Weights of a small GPT-style language model, trained from scratch on English Wikipedia: MLP 704 SwiGLU, learned positions.
MLP neurons of a small language model. Each row is named by its layer, matrix (gate and up: input weights) and neuron, and shows model dimensions 0-255. Each number is 500 + 50 x the weight over its row's rms, rounded and kept within 0 to 999. Numbers have three digits each. A neuron's up and down rows have the sign that makes its largest values positive.
Before each neuron's rows, "fires in" lists the words (lower case) most often at its 100 highest values on Wikipedia text that the model never trained on.

fires in: "at", "the", "as", "a", "usa", "named"
L3.gate110:464545536447602462518380427512493483513472489530381431516567514527515588522517533500568415518415477573476482416491452514528594530451504437533519487458440566559550500470529503408474390605492525480471466508591475528540494499563461465537501523513545482579576377451445526532483511461513543581533569455541529546509522482543482447461444466486441479510520529518476477612493523490450630525454462536543397520538537442386597471606391530557546483525543457541493468451459614430547537518539485423501592452568521530561538486488487491490476494558490533501569447518437524664492436419496523455446523411577510497471469532537591573516546412544518486491472502440545502468528531510478506459492467516476552492513383497438502445528546514505462565445551463429473517477603481513462433493549476
L3.up110:523530608509485430465489509497584545493476489452466563583466511469435484468568495495530466545368495536465425531488536531469484491547548483508528509424537531508477505503476564471439549472447488489506485510448559560403540587513526540441486409473495463557550550513499526441498512506422478504467556446461456496524472488447494540512539540464435482542575534464449638481474423425483380496430459521504534563537560509473438511409514548422509485523461455422501521541521423502426414657550431597457520568366475560596449454454495535459541420481506456470548518472520506465480525431564485506647525486494501586512463507556602423514533548530457566411516524480461388422570504600441569540497555491476539545480543483578549565431498464545463480485517547573522447571489485555532582434468552

fires in: "first", "second", "north", "other", "final", "last"
L3.gate17:420487559591468537407492450453449489495502507575523503510564530493566499432515536490416464491491457587511529470555525465476462473465492470479531521491465543531484429442574469493475505539465519525491561476552574440470489450491455450475406541523541398534526399450512474497562468478481445448485457520518455460462474483578490490553493509443477466504502548542473569572568497521522457451433441548429404553503475636560583479571536452511587436518529521674521435613522455629463448572507456497573514580539508449544552555573588608410497479533437471537390506498483550496553513461614432504507417492440512478515471514450518486430561644511512467496535493454499543542504464561439558413523486616423541467527537484553422519527543446470561440566489448471568470488478531521489453500502420
L3.up17:485510541580513500412543398569448539483476525564390555534482477537490557481492554504536509431538522515524536458598461487560519492464434448444493471524520535549461522439573587446436527432503508531450456492541521466530505414476489539493454531447505388493557500520505463425513516536513547521479509524512433311443509457478542492588517528485540545593467482582433468509418440427426426422475460551488461515430445549516482499539528450452599482549526508586452456532574481571419412581488501534436451575570518488492507458535549614463535477508491594474401448449552432388436510495503479479517444442502586515563511397490546481465535594564528449589553536480482489497435434538494500439625522536457470496464542499617463441601545506512532445558480541509496521555496489512471429528473457

fires in: "to", "which", "also", "not", "can"
L8.gate0:407434582505530514506493580401535509514416487493469466491534525459537411569552580479503401500546532549508454354492529458441468567561465550553537533420481517504538487421492446561520536491531506532575516526448443410491419465416516487538418552576532552592453486433423515528601494381510400440440512506483482447414466526538483449507509458470485505434533534561535443525467544501496601492581543589547483485510546549463527470523564521443483429538480474522458462513501482531517468577536507442534554527556445501541505553497489581518567477589524490555556551531471601566496471556482531532471513469464447410608459474378454533530515442474468493476455408531523533427575518486442438572534510450530533532454518533499495564548469436463571453410417485418549526557523530411482480634553482
L8.up0:473498603486533511542488523445562468477391474512431499511451484444497463513530549471469462534539592492502527520540633500522493436472460465481564514503465598610487526479561502524597513477517445474574484590568469444583446590398475506507473527629532568503475555496465570513516469495494461421483471510537545453417428440494490497548475457492532476519434512516518439596453456482538523366550450552475508464470465467585441526513434437579528482428562479553544472511465511459504531516518483439581472488450544422464509515577516475515472576423446467422501547427423518433548488618437457598456523473462442539473498485518615513584583515411499454496481415588649541557516546429458421439535464562468562541449500473453524511496428461581509493515517463587495515430531571490532515456460485

fires in: "and", "time", "or", "than", "points"
L3.gate312:453473528547423608458540492475302438507489436457553438476518512500577427484503530461454541444515495489461503491429488569459531470516541493469495562424473444554513455460540450539495512464507505440468512476481506451494522490487424412474447528563395572503447555433489531574531487437458461452576597420437566537468500442540441520546499391451483441470507474485463534551513519470490571534544474448460511504472423469527554490545528572554505464458497518486558441597504468551594426475427506453547605490504540419533562487417535546565480508539481527643490539498429567549575558513549526520522372568454520488528504545537497576448491512522441486513553548465480471582476498541548530573600501537432445462540480478424513540447652438444532482431563501513592448479495526557528412570501448
L3.up312:538549613507502548487427461450483429483546495502515584525544410505513493595578490511472542462430381559413494571447462503476499535606498484533485462521465514442461546606444428464504474454594473437557539474479533532488430428495445580537545425443451542529476542542476463556524439546494533443420505470502500487498484442537480434537441392501425535453523587496502501517530504416503473457472493509513468408513422624472438548455362539555495475516532514463522557417479509496457569527461464634497506470473603477463502439442493525587608521500527452384469444491425528547440494502443479494448538536450574573508442534518577492493480494536514504440565486487583522511451482500510466519432576452487479462486521497478601498487489517458456591498530460480507529354484520613557511575567599

fires in: "the", "by", "a"
L3.gate266:540500576511457477486487569480514466502481491517531446395428502544585447535450517491433473542570433452491482542527550509552542501430479516509506497512530406613392473478688459478553645538563495492495569511448603574499464529493466455530567528524342574451492527598490469567547482434475420514532533494526490509503522475520505428506517514492502455410444557515561546602496489568535592601466491526456501544508463542521484477519444540541568467467467396525532506608548517441533510529408444413573535521519574437483513535418559587554503497510486528536461566441505543562468528541484521537502477475457502423475551544540444432539543528482489515495472564491486553444508616422463522491540467587483446471677516516428468486518514512421501439492485433550513498453444502481515513444470451
L3.up266:558532486491465460498490602500579385509435537399438514567501450525449478466456456511463497476524554392548471527504458494481479506529480504536585470504470467491387457630521481513576498525466447411636516537488542429537479479453577392533510430541480461465587531532518570533495518495437498453509532465420483529518521586495485575589483482587449460512423484555587508470492442505527601482544508452483475503429493558541571438510495518459506582455529526481510490493516563482382479495483514499502446463553505512446447537565487555407499479474446499545554458482492522517512505581431491568583476624516545552542551465442462564558612408534502608564425581478409590431580475534528479583506586507499428454493575485502514637482545479514385505471575522476485506451502521467536525529476525

fires in: "s", "the", "their", "and", "its"
L8.gate462:623459522469478465539517548481544523384482495490484418491496546515541479520487424477489539531528501527524508361395547388513506548466450412585553533488389495521526427390435501521539460494564424499506630513491484459514531459467510486470409535499527506547500498453467432489430508525563528519642526513383447499534447484536450525439547425582488432457530494559556433473511455514429506420500501427552536452538512449573542505452522574580523463457535489489457419521482494462523516521451559467449516466450439424508463539519514461479432521502444432601534551505459592525496510457401459375485486508503357498575518537482541490464497543512429429474575483493540455575541464386434524493449599494532543593472494521482530452582516513529505435450511533422575507533470543452544528469580464
L8.up462:480429476544509484468480498524518453505541505428556500511652492522559420450492557498508535511520481657444446545615463512573549469449505473540428442472535444555536412538588513458451488501495506492394469519543495441456471488414597504526549459438462556394497367504508376506542502505534501506392508528509524494489526549483459479499490498536587552513458541459541429461514536532575519486565538449489451464418399503440577488461447494577573563517490445519474465441506421540490531482518471528404485631511445454547498543526464480492496506538478492533434468501508498527409595586456454463545466557556447458503527540452456414520464468543534429530454542452544426598462535468435494448582551441469438603494579482564471480525546541516411490482420493481570523546394551494443439512567466

fires in: "the", "a", "his", "her", "their"
L5.gate253:523467510532481421510535540544491401498453456415529482457494435490492471477482496493448529534512527478474405534543516507568588451582520477450618553585438506500561502542445548496509571476431526502372524570510539442431512451431509395398485545542488515539419424490481520467485467458477494500439551494439456522535507457553433474468475430483477469399598455539499572498534519595448548541553618529447509550492500492528454489499424547518517497453518490460349549620438526537522550363498477451509515511561492556557547450501502501510536542449499626465535528452508459532572564490515503444509503531448537426527487476518444422510489476490535534550471581478456360581523500531457566482490441450490423528506488525431530544481496515466513543533586510469551513474493519657423505611496360
L5.up253:485544469547448524501489529403452509560519499449493455531539430511556494516465522493547371537513459428403504542512524544461433530392530587520497487501510478613490478573599500475402473548542486468513498513566585474467562438510482559561420466579460562489515506568483467518473517484492511447445557520456536648497479539509505529488611502506521464583524577515457425457523519459511456467539453465474529531533531494569511651568605437466550482569434476541555440469498448521462427538466498550475444490499533482543504469433539471444571452455534466468447505473497463530581431481406483441468504468427375489473484546514529586474373503488509523496541551479533430602396488515547475451504502501460552442579505494523411510473557679512458494579511422549450504362517500499548463502505508

fires in: "in", "to", "of"
L3.gate590:485521496437482453494569503485511477481531510531477420402484481491579472429512525497447464505537472601552488475572599432493526400535467465463563545536484466578531467646499496487556510574483504504496557652539428605500462547505470498505451487577508665455482542489485516538478469466540478481452530440562653479491470527466469523512476436467512430541547487451548515543442498342436577537529561548537476500491472404446511425455391516580560592453539487441496495539479551461512417496475546449558521613484529589521556565512489527496501561465446479496590558549533537490492468477463484528548530547505454543445507564578513419543496512579488563541568530463513428568516538564491506554512527480545515457567540494422572565441532532522454514440573388509483531510478487597507521418543530
L3.up590:451516503489486517415466483491458611522480515489496467494435330518492515460519515498428494508488508428494407501450444545429643462534561501489599463438526469464487462474494483548372574496462497487553478513507495542418502568476501582453417429435482433556484522524519497555560574472455448512447514404501576452448486533477552448635493497531441397445412439510497485392479483509418464509489524535505444548516469551500414467437493556491506462512431562553542570441494528479388448526447586550443465525516568534513410490568473448561458512518503592529469483513475429441541411522503551545395487551549513462529450458571537512466567595569463549568518544508431565496453425531450530519548460554502510523552535499557542523457509443518455549549637399521482472507512476460464503514520593

fires in: "and"
L3.gate313:507464478464510479423530576502417383510496473481515514475524538478621471486544553475589507488476473453525517425559609495499559426451549426538510580484483466498453488412496455535493580467459557454501499513527488478469534566430390443489477472506501474588417503469557458546566423429502426484519549336379542454504501429530351569531491460409528407499485515396513526559517517481481524457484537451433468483543542499458532563589524455520511455452553500519517563593418571471476497564518488479546624474522520442450481493486539612481469574404452471541529579527547552551507519517541429519629465537540485435465477560518513489480610447560473525441505609456456510516452395483447536472560566528531492449540488493444518543428534487540523504485467492517579479401515512477515544490515495
L3.up313:419464511547482612512525488510415503520548487491464455614505528505485514455525504502489482492550498507529585483499434476564425593376475523514463534487499435574479483586418532450549627544429505556485499525513536453502421474485412522508477564506586518469546481546547507441583450499512504404516561460552422509494516577508530521533494496469409518530507533362432551446524521446487433524509476451464372440472447488503520404502432458560525482435470483549530556517506574544530463483444510502518501503489541511561550488534560506422558445484513597434350476553480562508452447490451480599438579390581489498536440504471478523498474539410553392498547445500604537514492432585489465530398423571546500565501435492490455457458556492497505415555522453451505489567474517503431516514575391

fires in: "a"
L4.gate127:446499494532483462508443483587455519465466510517499430477419504517565549502487493497426461589549478494501427580551450486546492445544483489470499526550502501580489492383530460491514496624465514595456561472431530479442488464454498375508463471521463441513514548537425456430486553494501489464566571452509472544535500572559521415449499490479541450491603481472570526522427503550495533478499487540442438607511508443463575550473444481446564525448495420483572566567525569545476449487427464393559465474599573483575501494487537510565613511490547454534568582546558519623524547541562533412472452440437496401473529537529522445475500506623521640530537506577505528459497583479464532521501460504491509478507499490368478533465498572459466446519537600523522555405577522644540511479531452
L4.up127:438482452458503507433489487460454491511475526470471431454467554517492542457420506511454411484506471533586549469382455394579446417445435470550528539537452531468482458499583494535571556572469534529506492564478522543426567529509502467507423464492565498490620540542409505443467463520428470470528561471553522519451479534495480487542456543491539504464581466477458473536447514415558495537487456464540448636530540510461566532456559546525520498478501482522593493491494465567414439464365413365499551410558470498526514499514497470501507487472516353546562501544519527541570444455558561440464470544497417451484522484346542450521514566442582582523466484547519512611498427471492522439573621531464448494588488485399511460495500572486471504455442451377539577447530494460501496465479513

fires in: "first", "second", "other", "main", "elected", "primary"
L3.gate541:501495566541460600499554482480390507543465514499519439510580506444589466389489551474452515517478493546534506469569493474496481533639484522481607555493507430502380397405464483613492484502480524418457554445485490470505464470470446490491416453557450478560434513441470396583546473475515425529484525479516478482493481597543411541569526487446438462478456446508511505466463444543483587519516542480531543541530501466516488477569449518536463500372538488451564422579586377516449511531575519358530572533474492469575519516578531560445504566536496455524440549497515483532530563488548527473469472557506465477443615564447532501480497488532468565406533499469580520560500546460325513470492479601456471494555521511512493571484543467503475471579564429518571456470480513547533437500473419
L3.up541:522402539446459487478523444482465606479445491478583489522554539494519425440515564471447491478454474557528535557493539497509547508533538471479451497493521528498460523470596467526489482368426493565548435482538459440606569592494515496503516504511470456550592492425602557539506514482534473438493582496480355585490529544524569489422499526528507515539502419442531532498512594495430487421426515445469599539459493543481430525477413463540422457485495538480541465386442467540440524538647507512496481578514526507498486520519573571514409468443519457479524484599505457541524410563580477424557531526524463557589480504464515554466395431544559559588449583403549432543427473513530537538516536557447478551473619485506558494491527562587460400519515523507566518515454490598536487521521535

fires in: "to", "of", "for", "between", "n"
L8.gate189:573515575483528475492491510455524477536458484450469371491502494396513508518581493480463437446507480577476435457585560490455493494642529443396511617454492579518445485441477520547490558472479503408436498490467578442513434540412465471505477465541501645519475475450440530456422514515513441336542450516572548490510502515551494506439429499477523521470543465540549505547449494466579442448560534530437521468475455514572501439478543517508505483501510491453560525508417464521552556563462499415541591514476567342498457543423457464412473465475447488546566625499480545474525504482529516311482396524526543470492457590471556464477495483424450505473486392559499437527504517514411492542569505442492500496484419542479538565531458500523544541493520437420485456488488556511514554512477451
L8.up189:511470456493521455520497560401449506464451445424439507495432577516549459521490522497463452491530519577500508561495483479541459495558459477472536477505488578472420543591509452550555511507594480601519376496487459503551466546426541511506445560543507597526587512442482527454576457521440396525445497591491490672503509511533416512539461532520444560595680511529528535468543567510518434530490483480557488547392558523531564518430542511506514544455520508516477440447455488453514486506422529495528575474449454526533574483433478486565580477485535556523535501597466528521508564621580453424430494448529399522485581508463514487589456528469599400496490438531500416508447492506461531580512559485578499532522407552434549532522420470431495579415509514476434540575471559525487491474484487

fires in: "in", "on", "there", "at"
L6.gate80:492554613405494466517536489455468461477483550558489483556457461409509474510480460512484540479419532587487439466476428521514522514587483527483437528493417460480483408488494581495489468457454544559525545571455523389593500480462523521451490505597537541507563455486593490576429507580428475507510481477463510542457503448586482516425588459483467507466546484370386469519488504524474554464489523518488501508565497468534483449444533573413474435518484467579575521486438536493523463456541434396522556505520517467605555456404488463513485512579447526488533548439494498437547584486490505510485460501555484456414517646464381447514504532493402541530526429540573475388473459473463518507522485603462382552467503462489516634504530498398557501460510500489475461556560571480516589555367483
L6.up80:599515505486502547470496543488490468486552452427528524592488413456529388448523450493529322527406430480512514538535627415555631493463481507545516525560615431461492457502483482542468422513432499429537522417401551503461519445524506415505522503496526530444493533585476547592377460489461442487417447487483474535501505542434513484464441423415601544584450498564518490588527504501580461553523526503474482515573515542528427565518518461514516506398470431439524471463404452496476515504528494473494444513547453534487502439505472517559516532504542413469550517570507545547472534393544489487550574527474497450521388473488444490540536494481543477478559522506516451484410466389454471534590383580459503425470548491508550634479506618496493494445529509512473506437506498470500479476515480

fires in: "of", "at", "by", "to"
L3.gate219:551416455555498524500488486532567477519533497496517455570588520463537443483499588500456523528382466492482470528563554498581557496464441474530529568528482568569468521412471566525523476435451515446410601459430503407545402534470457448479479482476474536471494501415574522500547487499535446485541460491402448437502511421522523643426545475352539524523466426429493462562610456469550482532532461392562477583461490551530506499496495474542449476437508541506534510531516442665504549542527494532594620480542518529533507510539497529412457499449446490505510526424545451498474502447479450475471376507494423463502455524440398495485499469529517490467466465518456481471466512509470514636565474557322459552464442482466487585561528532484527448488489426437557453558522526475514498533497424
L3.up219:506461545581515482570463446565588597471527500490503530529540469467533464478541570511490512468520493589447417565550544449535563587484400605510507535489475614621488484486433553471530450514516478514400548521406455529527430449529553487550568404481533471452561596489556516474460445512531503557513478494524513464460514507514515604462497510453555489594438475479568421562534401482486494498492397391538519576409467594466513421573516533465476483549483450441503463513537491541524513610411465520553483560486571515428413476497448514437465495530497452513511493488520564533505482444531566472526461408480449535541459561502477492546489537557416447537437404498469455381477534550438491589615497537484544575510507517532506622517527496484568562477488466470505442657512490478516473527447444

fires in: "2023", "in", "2010", "2020", "2019", "2016"
L3.gate37:557457405406526584544435449505482497527449527382536522510494407464452552469558491499463502519456524563464505527428523523391622544527547444449515481443546504537530454503480479530429489540320495592440493561467442459377499574453517529465483494502431440460474579439409435556487480504602456568512471521475496533454516486544520496505592577515454535457560497475470545475508494486518391526459533570504558503540483567619446457518528493516472538494507576533517542570502507401507475530549567476486489531511456534489497588488531538389443492506488551472533491525596389485512534581474520475591480591506541523547622590567457411518549562555474496478487509430566456401538504543525485555492481468491494559559515482469582570406468437455526463545557517515508505427504499591467492524445437
L3.up37:474472475528500496550515540429559510558501484427484477509596494493465466463539462487621534466411565566624523489477503516446518532596625508478454525494495544551480491514451503559558543581473471508527462453411509484516516491508559482440509469539568498518494470500453448511448431471479531513409485538502367613489484555509520597552483555644445466531374470511476525404457439479486444393479544494498539522525479446524529472494591534563532476527577575480465467404535509508490423479510553490467401551507507460399521518551465465459505417703483502488559484453490481539512504548490464539557542474473412504526414531524579416540588430485443501465497487510509494516503522466487476588480516558510559602512449481630512422525529445492442446484429511504507493550447499505540633442498552

fires in: "the", "as", "former", "no"
L3.gate292:550530451510504500486481485501457492487542506472565391550606515532613456505445531496500477519477472597507460580410467437505532550436526385447586490485470436541562506546518504494429574536443528525495573514550489504500486571488520467491455545508405504519465458522546432484455536487542492497443395532522532526492488566545521475512519428457514570496506418515450542508539468437487549477639502518506488523570561477461464437491472538532518568491559558406501359533491575548530467495518410470510587529512481444610588531491571503403534562577493497500522493516476599568525549532516583470533506551501520432493558533495537423490438358486602468444515539463567452518495593519450557400509553535529461623583454489503470523476601503575526492454529460444513526379583505531544444546526393
L3.up292:447512474489520477472505431425460437506565524425530451544457516522555510491571402503597514549537379557565460504573505462518498539433494402465382504482568585550512553526588479470446629555531542474550456487533489502524515607477546489524443532561480507515540447503546557465433537450471482487438482502546459422493483446520544449429434571497450531555466512450602637558364479506474566540525484492461477464452523566459448502558422518497570479525520517389456497557550463540443593506503556519483536499517532518537495587500544574572490518520503523468500531497513586564464500426452578536420509496491458535436575564493577494605438475479533456594501451422487469426552506570429496460499482553511570517570486513532462562497491561536487470456589533599503468495639491505422542506568432

fires in: "on", "the", "s", "in", "national", "own"
L3.gate26:503472511481573397432494496449531448495505481526437422422507520494561448380566560494514495570488517635531508461414612444574558490535579440496456525516416422461594467492439546514503585533473479573538402528471492517592553533466495448413514381499524475499474449514542498456517499455473480368579535423413525554478473488504501457490599572431466484475468546541499509491595480428519501453553567476463453592564541436499431451476434501508530503434509459462460575490448442481575468541535502526531541533461434515486576537491487556432523498506483478483460496581454507516533483480561428497637495628514449488605454596531467596496478549540479484489544566479584496511571454491473469464545564559446490459572575503568530520412469417447533477493495471534484494442481493517474504474434406
L3.up26:541503497547500366507465466553509561469442500539470484485507482546512590639478555499495522553427498535470474424365638472527452474494553511505477492520461504444478516476525476486499471469536480493562459412460452586493473450444552443479561482442532636392473510490514498557532487519451509420496473484496484524485458472508501482461594562486521553439492521574446500567567450470548507622529410444402482465594425486537443560499450464478510531484397472481495465519498472490556490487538497481477593457529394502469479496574510492601488554375389566520503480556468524555482485521568547463500584635491455521523406535580478553500577622482501481422518569536473537466575528621542427501600510460503578455493511481523492544589512457512531539510477418479445581484523488469489555464507541

fires in: "2023", "2019", "2020", "2024", "2022", "2021"
L8.gate64:436461579451543529438493392412524422525507476474536533641472624493471400579520523497485474544461531558506557531503532512507566522568507464417456539552476509545458446577550447498481525467464520513476579439448493529482437464544448467428503542558433540422433555467419497531554510516435549476504427559440522530463537510515477451575398472511478516451559461556401564452558528503445490501501510492434506531481536447534470563588530469532437554508608447516440526434461566493465500461499511507519479603412525508558553523468479418464489526587483403537500547467457506484554540485522447449396429602553507518385514520490454603443441495549543566384536397523505426508565493453448450512476530496522534546542545575471555545563401516498500433518474508516601486366522538523483560466513496
L8.up64:461460478517466433425542506503510531551428529474555461528467552569441405506441470503481499472513511492546470590358569531493486487505422495497479500567488443483466412540527525529514554472508537475559438476507476506440521500473495487541547517530433580454513548501536345490421518485455499438468555536461458534552459479462599563522551510559468466503500533457424449483465600539506443470551571497566488398479456478510473467468554570444491565592536557549581512520591570404461400462505594502502507547454387480529550480401501416516588493542439486460416453591484442503488459595594492517550531544389433557597402543570496505527377496542511509393517455473372483455550417492549476456547528461427503463458491493577475474454465487469508445582539514509531532491541552460526515511503448

fires in: "to", "ago"
L5.gate621:481440476536453516570455532481465444531419443423458496500470551499518401616485525487521510586540501555570462540506548473536515533609477472508458499505481499504453525497539521516541501493418463506550563551584440466535443378515493358455558520443492436479421519365529511495557536473564472504491506477402600478435530436515418580429496594485517406478484461501542559565429512543509519543538507549543548503468431365471553486446505572529537502536478528537601432477559478512539458502516491473455550584519565452530542515481510514477584488467433404563463560589438512531518572538495497438540437485597483435460496472542625560523508509513590535421461447549508513385487531455438496429519501528540560484540412503431439546446493463493455479452480500498569506508558550615462460551586463
L5.up621:458524557462489472501442504476511486503434525533490409463496497472444537536458502500521529494549449571423450466572482454486457430499418567499506577537413485495519519496355524514427537550500485557489490529472487529398461527458497443446495416472568560508500610541396552508550542489508445429447468578578501561445443480553554525497460428495517493538585473495449418487520586546536427509510410481468453473438559465520566407380514459502431471445570478540550568466442517589514568476484592516627468471441518524468549630365495451504532537533524534508575531519476592592547539609399585534518506471508463474482543548534556549561492559504553469472525511504591471426507577543455496491555527525528551506471385537414458530522572562549509493449560527552500477574478490527462555554517546

fires in: "of", "the"
L3.gate673:456512499453484476479439516462430449496481499512508406391418524578511500412516526497479501474435370542602463588494491460499557565527594465515559512498448482508435514492489445564475492539499515494542499488540478540446416515499474495439539513549472530466423456428561474464540406436491484505448400415502593490476508551474557477486550517425604502538544399488459464456468462464488572568580453592410457601450555470444646428522508562496547495479489522454492459507512570460500490491536522478513541406474524504423501488516569598524495552520538562490520501388455612628558449501465440524523497551488451506514494543549509564578584535540433493518497592536534548503524540534477530462568482557499488525637475532496453483405504440456479517538590525585479465355551499531475515435542503
L3.up673:595376476470526451568522518505438531481491485456544556419436390487544607546547459499595591560428529512586553636547449540485611510465562549534482498552554530546413486566472438533464548432473501526439459508544442530524462522474475581433567491524518516543494471422578540546515472395503529539461514498442570558480522531466510440447556575509516524504557495476523334502402525510548557460487581439456510495523452455465419449430426547447456557471461530482497523486612592424596523449521552497487476471489475559496428465457549524460519508518525552474462493436458516534519472507548412499521511559501413461502470550491504584526548531424444494460528579498531507538465422512552464446469507502531536537513533495665529544443489490589545506468603502396479493522462501508504440513548451

fires in: "first", "school", "university", "second", "third"
L3.gate106:508453656489436528541468402473458512554464436463483501499623516508547382496508514441509554563472522547545486572482499520492468458546568499507503584481501459521484486490507441548516418511472545528524552484510456386499501572465437508455545551546517468595493443386550536561490449454482443479545606494456459532488455448545477485492498489384519418502452587464478488468482538471459464451432502432443429509495480532480531510556470476561543405509597571485535497601509422547557539542489484416528533593524516464562525511565514551389482527584466457515511579573514475518565475526588383440522562570478482402566404520576598545518533469458425449460532516491560525564520446514452537623609529544472500536497482476543471490538589470486484399584466514567589481467523512547496520534474525
L3.up106:417418508560522553524482502506489565545573491449535525465563490449458504555492440495442627467393545462500388549510600517568541597463508451463415470439598517508560448437497457448499467487386522417460497493526524478436575577468501508529476587516444462493542455473465515458465514462460494506449532549392431482495517530535511539491553605531560461520515491569515534456454403511561479528447496429512511571429436462593430528418484552491509481466462506472548509533551465529542449571582464602537509522510483522540490578585476486498584472500547510603487531491509515430448442589518402435576460524448508538374529523438443412472417450524558410432364421469499479430467565510499519575473530468517519510505544496501418586510528503484557501472547550481502546543388505511543538470467514

fires in: "the", "their", "some", "many", "its", "her"
L5.gate514:510537527513511465541474633435526524588427481478484420491522532572574482567519515473533539505556528504490436540339555444452457497437640619465471506481440514533443499551460488527438516515559478497512627483480554458580502494545439526480496443585417550620531523460442440587473415466534514432539538558415490511524504437581409503405586543426430470547549511509566567542529586536497543386457502550529520454447482448526502535517541544550508412553477453498559484551482478572487475482476523483430511503529497421482524469557539446440505536418562473514476533564441518535477559556492469470536495449471408464503551444535517495509475503384547442454422440475590491587576463426482464556446472530499546535500540522481494448498516457579522484394542513470537540429463499493494534576447587
L5.up514:542563459549507491604519566496500577560450492426518503566425542551509417573402528504477444506495520409460441568453488436452518449508503505417476560549460475452417485557523453540518551502456511534493566476537464557473508483536498446520581459499414478487472449542480439533498520449476552549343573539533587538493500424531486496400505509474551501532547594381590500489491519585503585440534502524537581577501431477505508460482508566522539587477468453583610496558567550473508454431463535472473521552605632539507480516477478505557502471472527484460562503479494446580547616497405538407630490517428469408517474531483619586581493528461545481536421505406481518493442422461463488530480493533534527487532552458503515508437513477503471482517557527519508539495508465625463485535573437

fires in: "the", "is", "its", "as", "been", "be"
L3.gate289:475513480466519467459401478429432508567477506511517432564499512460441463525627559487600476428512511462481518493466519483549514549530556477462501572466503384495555486409413534569490521609460461547503574528567494432457483573483472475423468489523479416470440440542499550558478483489466485569425521438469559496458536486538462532539574534402492505485522582439518535465486468473387501488454519496394432483566527470388502447485426539454439442574512569519603509498510591571436508599512462508538546479568453560478522448488557475535414546485497521497534521622554509581594457524581505567450517503593624483469542538432621556481501491408483537546506499449486538555471413484471513448571534545466482514544455462428415522433554494464537524542579508522528555473527505597469436540573509
L3.up289:460513465486606433535402459454534525557481513498458424597500551502487518538548488500562515496408543476518431583512574459458524558567574523428499562495506523532511540403409540497452613616450510555474516482518482520524512509528540408475464504516500449468518444544610593534451539508411501561422516454482540572465519531525520489516571534457491505564589532488512501477505465459478528448493514461492460513525581420380522502591470576399559506603444505523617484464594519470421562469489519516548507426522466551455488500486434529527464451511534486496525531532535531596563503493570540501453504441565519576490481508471609558601485496447518398569404501435453534558411513435541506405478456525521491563584495468527461554434498394554569533533525622459476560507583504561476480534491543

fires in: "the", "of", "a", "an", "has"
L3.gate387:479534581512396493510455550521506380513534482545489487512497585463604547574486529502482518493465470405504547526475526464452519500572515482527559535465461498592466517516535524518454459595453501376447533431500538394474556438487526545485497455547531575457468603416557607420564457518369436535491492568442530490482513461469468520475504547523576465529603457479505522476539549513518676510496439460507441581497484473387462478461511581539473508458505466565564478537351543532536474506546488411601519509597450470510472442561595471524497572636472440517513521532456457560468482474557481421478473499481515480425486540474447465520497418496492439576494563549576512552600559527472530563503495581430433462479488475434551577524560558532510538553511579524485469480521477493534488497519478
L3.up387:494486477499482419557357550486569505500490514432498492526480419425438588487479473512516443442443559499468481475447447464483458427489444442515516546515544524528494525533578495442453517564461501478516480486498548463561622414534499529513557505535431505531546549461481502480552552511466475558503411564531474346513522409528596507408524592494550525535573502478455502487428546588530530535496503406580548582454528601449530543574534516479488451532507452456466471516530432492451504469517427537407480552659496536630563495550544501439553568477420473499513491517452454528492427452524493562466489490514492524438490465497535457498398396449486388554501474524507548570622456517507533554505504578527538496554443518368500590469496562480530488492482524556476480530532513374439556507590468

fires in: "the", "in", "an"
L3.gate561:426465555518482496470442484451545429547547488544584504468548489464652407423502558464486432542567434487495508512448454469496501467527486484472605630488507419489498421430463498521492572528395505441490540522485536450495528592439424428478480455568478415525487408473569514510554446418423431441477448519397487429469511493553479564548529495493486418417450492461476499530528489474509589500489497476400436594589415542539546471515474435532567457453501487489513543597478454507478456534482606426556606504487501480486515446546539572457498519539462471538557563476457583505565458456525523566500521499530478417529406574513577379547518509520451560437574513469619486529448429476368498500490464512500447537549426471548473530447574465474527514512545463522555463437465507528528457551533491
L3.up561:543515489461500508460460499474525582510594508535406494463486477491444538509445541531552402489417519535528565424515516510546502386452485608481542535474477494517526561434519425602516533476570469563490528405547409516528597458618465580503412443480471546571479562429481604415481530469494546565594525404595517525503492535483491464496497603412492496550544556460488417529442453545513560517485465539568434485468506518504511532601500486467530497516483560507506427586521542524514445501479439414454504510460421529565490499557520394562484543500459494510477449526547463587542575498559457463403498460478491470531552466438567551426486533434494627547511444460489554522653432409533490578524453534493536414503494523529505497461527412534523445573465574429497479501529492478488412413484489